From a checkpoint of a small transformer trained on Wikipedia.
Size: 16 layers, width 320, 10 heads of 32 (2 for keys and values), MLP 832 SwiGLU, vocabulary 2048, 18M parameters.
Architecture: RMSNorm before each block, biases on query, key and value, untied embeddings.
MLP neurons of a small language model. Each row is named by its layer, matrix (down: output weights) and neuron, and shows model dimensions 208-303. Each number is 500 + 50 x the weight over its row's rms, rounded and kept within 0 to 999. Numbers have three digits each. A neuron's up and down rows have the sign that makes its largest values positive.
A block is one neuron, or neurons of one layer that tend to fire together. Before each block is what it responds to, as a language model described it from the Wikipedia text at the highest values.

Numeric quantity digits. Digit pieces inside numbers for money, percentages, counts and measurements, such as $610 million, 8.6 million, 25.8%, 1,495 units. It also fires on words just before a number, such as a, total, approximately.
L13.down131:591446483490521499480520516557505405548477522500534482462537570514519485531464474600567465395444547521575517581457460446442509402485407487433534502463467366477529479537479448540442464545597458450419485432493433489485534465480480507453478532482468540479497429536531539524411463452495467482
L13.down182:444506520491481532469503502501516522478484479462546511531518519477416500447467520556421475490504459465409523530514462472491503508496531532554471548413482502479478589464508425515475472533442473628526582454512504484570503467425453550449564508563489477424512491529525536472517564544443429531
L13.down291:526427536524511468511432422417513527425492498471525489458469518496456563558537508539496568451491439445464545500505497421480474597524509538540432523483449621417543406515435490534589527477429529512559454398460551519457452427520486541595505445520540573482446538537534609470561501429416464434
L13.down341:447545531577428589441519466500463562417562445515464566509520438522485517437545475540434523493490589488585441522497488553515522442500482585455464430487475463549472473454502461584507479497524557483546483536503521519505599521546434560547598502460537619520524521556582429471500513501496489431
L13.down513:620588519476513499563513515514532580552520516558464562458503533515490410482504559571550466462481500500478496497449485492530514555546445463444529503547534487519456513544489448573459541480537534525500527560535459472410479496519521523516475483487509468421525480504443498621462460661418529530
L13.down550:452544572519552537438455529509610466505545477479552442516461515606494538504421444528486431467495508544468475608578542552523449537547551477506519510478378396509462635527588443568518487536463464563457536521438485547494519477486509469490568493557513470529491445454444495546496531433467546493
L13.down692:454522569566577407490498518527473517450454532540578558520478543471384533511475494557523508517484520566592461518447555435496512464496483583513582535480441500496487529587562465511570586557480445452470420487426585491513510472546366568472667359534579487573489537496376487417508519488621454545
L13.down731:432499514452557471426547556471404556418484567449482462525598538500509489485494480481521555539541555533470591456502433552430508471492568618562438502612460460491490529556452460459511456498490491553513427479475560466508559493463521622489497446559566496523435497449513510413434443454432386516

Sentence-final periods. Periods closing declarative sentences in encyclopedic prose, often lead or section-final facts, such as "…Missouri, United States." or "…died in 1981 in Athens."
L10.down269:526550495531440495497509466557504432504511512481506569458538487550504570554482432524503533427433512474509437417513515516521504484381512502504455471498463500485494603575445413558562451524530519519444429576497478476510456451459603422507541478575454566546451503547461467415507468504481430605
L10.down345:414512532528400539399466434524497528513535473454421473565613405474497483596539527461481465547452494450491490551507431565522529498393493484576455636500586502400544560596539454513552496485482500410450438559437393491563457438535539469515523504498412496584503524555523484506567543546488514483

Mid-number and mid-word splits. Tokens that split a number or word and need a continuation: decimal points in table statistics (3.6), y of yards after a number, inter in interest.
L13.down45:533488508542485465444536450566521481438513476441448409539488494580523489474418512530489515419422497508529511571405466499477560524504512440460494568491557580442529475462518536515512520643452524470456481487557567513414532570538482474490482474568531532482558539514530544515448516390411603394
L13.down522:515550501480449450525486511474551547589476507531485511494532471462589553496531549578607445502540544543558478508473567565445530599545516469564529506492571466496461424543526473553515511507533459491497488554454554593529545538397492432583435508478552411445465575443485468460528499396551428526
L13.down609:474472483439535497536529412530499590530532461471488478405523489524542467553612580545506556454399488436520446446506626514507542528398538469409480477487540538514518497529488534502508613458457499614507499552582434491521436571485525534474476418494546433547430387513512513469486461415578468461
L13.down618:482487461544462448501445427469432493420551489463490565518486495478429498529586533413464545560457437515546518475541470536580490488485565565504530468581514580514491563479428518480594515517477578447457512464425505530536455543506502519547428487441599538528488536480512532537496489493499421549
L13.down649:582541472492494526470508508488502562486447490557477537458443500542414533439387543541467424490414561469456447512433429503452509521520498521533510584424514529485538526470503515476481594509440567513439412492490469498554484449502479527580481463465491492434465494449434514466417476448434460559
L13.down678:459565502498543510510426598438533513389570488516476573473501490427415475482445469585647533572472506488522529552475416505484548575500416484530574505471470442565482547457451497445512566471609487562452552555384498513487527430550478489557453496519385474561503552467531551452513545467552461460
L13.down724:517522553503492460516488480584495491453514537586504446511499479485580446512552551391498512459496597577535522531473520519427404570479463513512575463448525500460504521407467434590515565574606483497538596457440464610489486528526523425556586440522568463444514506500529479528559538484498462665
L13.down745:498500491577573425407364463491511555521558468366541495615467453490510543464464472426460462518510572525543510452438541514517513475507559504500441500508563528569481457529505497539528423600492444467420603454454525520453524550497622495528491524517503554541447542537446512561630504388528492510

Place-name opening pieces. First word piece of country, state or city names in lists (Ma-uritania, Gu-inea, Mi-nas), plus decimal points and unit abbreviations (mi, GB) in tables.
L13.down31:520421520426424426451576504499478557486547492460446478531475454519599489534484533524517468511599473416463531542556428565466515544542423607437556462530520410453459540527560470436485504523494476549517482497503536431462534482494569587471504525548553499522471528528588465513579497457465515407
L13.down82:583440486495517563525516500489500463468485544490477504524628481506612490443536564591526582494476539510508449584454435468497492534504516616520515556520437530464558455562445502507465533511529522469403521485519405435502535586539421550566495486583607495430526440546498447545546497533510544438
L13.down314:539472439495436502503483586466517585465520485544487579492589508512524410537489511461479480526527584442462473508493464553438565469538336434517534508529348522599505564414463531519598528504582468520552512488506545374509498526508467469498502544581446450502501587442484528471442452514438541451
L13.down330:466464466506504614526469605557527443480466510450536554514554479482530501546507606505558546552525550462516504513539446533502350474533534571477544537476418519463541503532455479544577472558481416555465567524453450477498578601452508393611437575496487433517453587521546462524437530533499473439
L13.down432:455458492539581524442598510490457497492489475411538477401463468549497449502500483500516464480550498366485457520427555450444473478425519558475428485516617528482521480476542371510519481534426523586477502572544527476563506500434468470502509452505518494569583465522539534475531548495468457453
L13.down659:494467555473479468494496552488463587514452510389486511495493450482456489488460509531507560474547447539491537398507453395539491578585485496581522491452466514481537572536498480461430426533534536468462563491548656584446436461572479571431538518507402588482537494463518481382419501581541446405
L13.down755:452587527487501472484532558608519443475465572462504524473465547431422436478624540459509513510429464476471509446391502581530522522549507481510560507450509403455397510519511488619503554466493551512521495515524458426477400483502486505632653454478511514473451511433428453574507503510523434503
L13.down777:478557477572428520475511442456509493540536536557446465530485402532477450537534435434509479619444500497549573511460467502411585528548547522514425426467488461506405442534538611540417534503606494561575452439465462440483516498550469546442489614541464538473441628436478435472433523510346545497

Place-name onsets. The first word-piece of a place name after in, of, through or a comma (in Bo·livia, in Qu·ezon), and the of in phrases like city of and State of.
L10.down78:389506536506478450582411514478570392459482526479543511507509552619525465446545558498584443466531582526502482484384489496467426478543596445585480575399463443460495486411493575500530419561577402453515533484587553529509535503493554423538461461524428544533423476404453485554529501429456506491
L10.down719:438500523486506534504466455442547448471409504486515511508502456524416453660522535554579458480518479538522526425544552568435507597473491510473497517526380506549508520508473431440541518587575488527468410514468481546564540513423541494477532535569524440463525437486550533481403527497542505375

Large-number completion. Trailing digit groups and scale words that finish a quantity, mostly after "approximately", as in 170,000, 3,000, 200 million; also "of" in "one of", "total of".
L10.down274:467463490469459514523562445649465423504541372525459556482531508524516428508407483530450432513477512635449501514470512462564489527538617505543547550560482469500516494557518428552528506539489595526494530402438471511443446481425457465494412575504549544432571492532494500502563502581600527504
L10.down319:446468568521491538468560514506440505482508528494520542519483545527568573384470440471513448426451613430496562418491441473403530502492475503483544495523564522491505481583493487557582562515489631633521511475498505428507532479495494501550402518360516578518591520550535449535541455518463542473

Mid-word pieces, especially "Inter". Word-internal fragments of words split into several tokens, strongest on "ter" in capitalized Inter- words (Interwar, Interior, Interstate), plus en dashes in season ranges.
L7.down237:447498550506508479535421547490551487531554494548545531569476510540548488481465496491510525470505455467509457474516443461488517498574493450423517447490493522585447477373486412549468570470600538525619453478543520466487509427496580534448542490474458600463533509554433523526559504478413494552
L7.down281:476473482561550483466506444434529513476526546477552398409481471560508459490555488503439650550472549499595448547476518504425485508447486478458451466578533471427488472448516547404515474488458534519504502545511543580356436513488428497470564466440546460563473438578525563495391509524523546474
L7.down452:457518486484527549488477603594449437547505465588418495539441428499471479485491449436431496457598585477521475568520403467482473501405585412519451468519478517489439449475568491523497612471457469454491474545489513574459511516497466475494433419543575533517525572563597641553493497488597459455
L7.down661:499571547525401533448480524475483386434578510508403458478501471527538434527405448537462518490477617472522448446531459620598469611476533458527469585600505460527419471445548410473504476481450407516418469480537522493513490561481511561479503434522529538515474472501468402519490438439565487552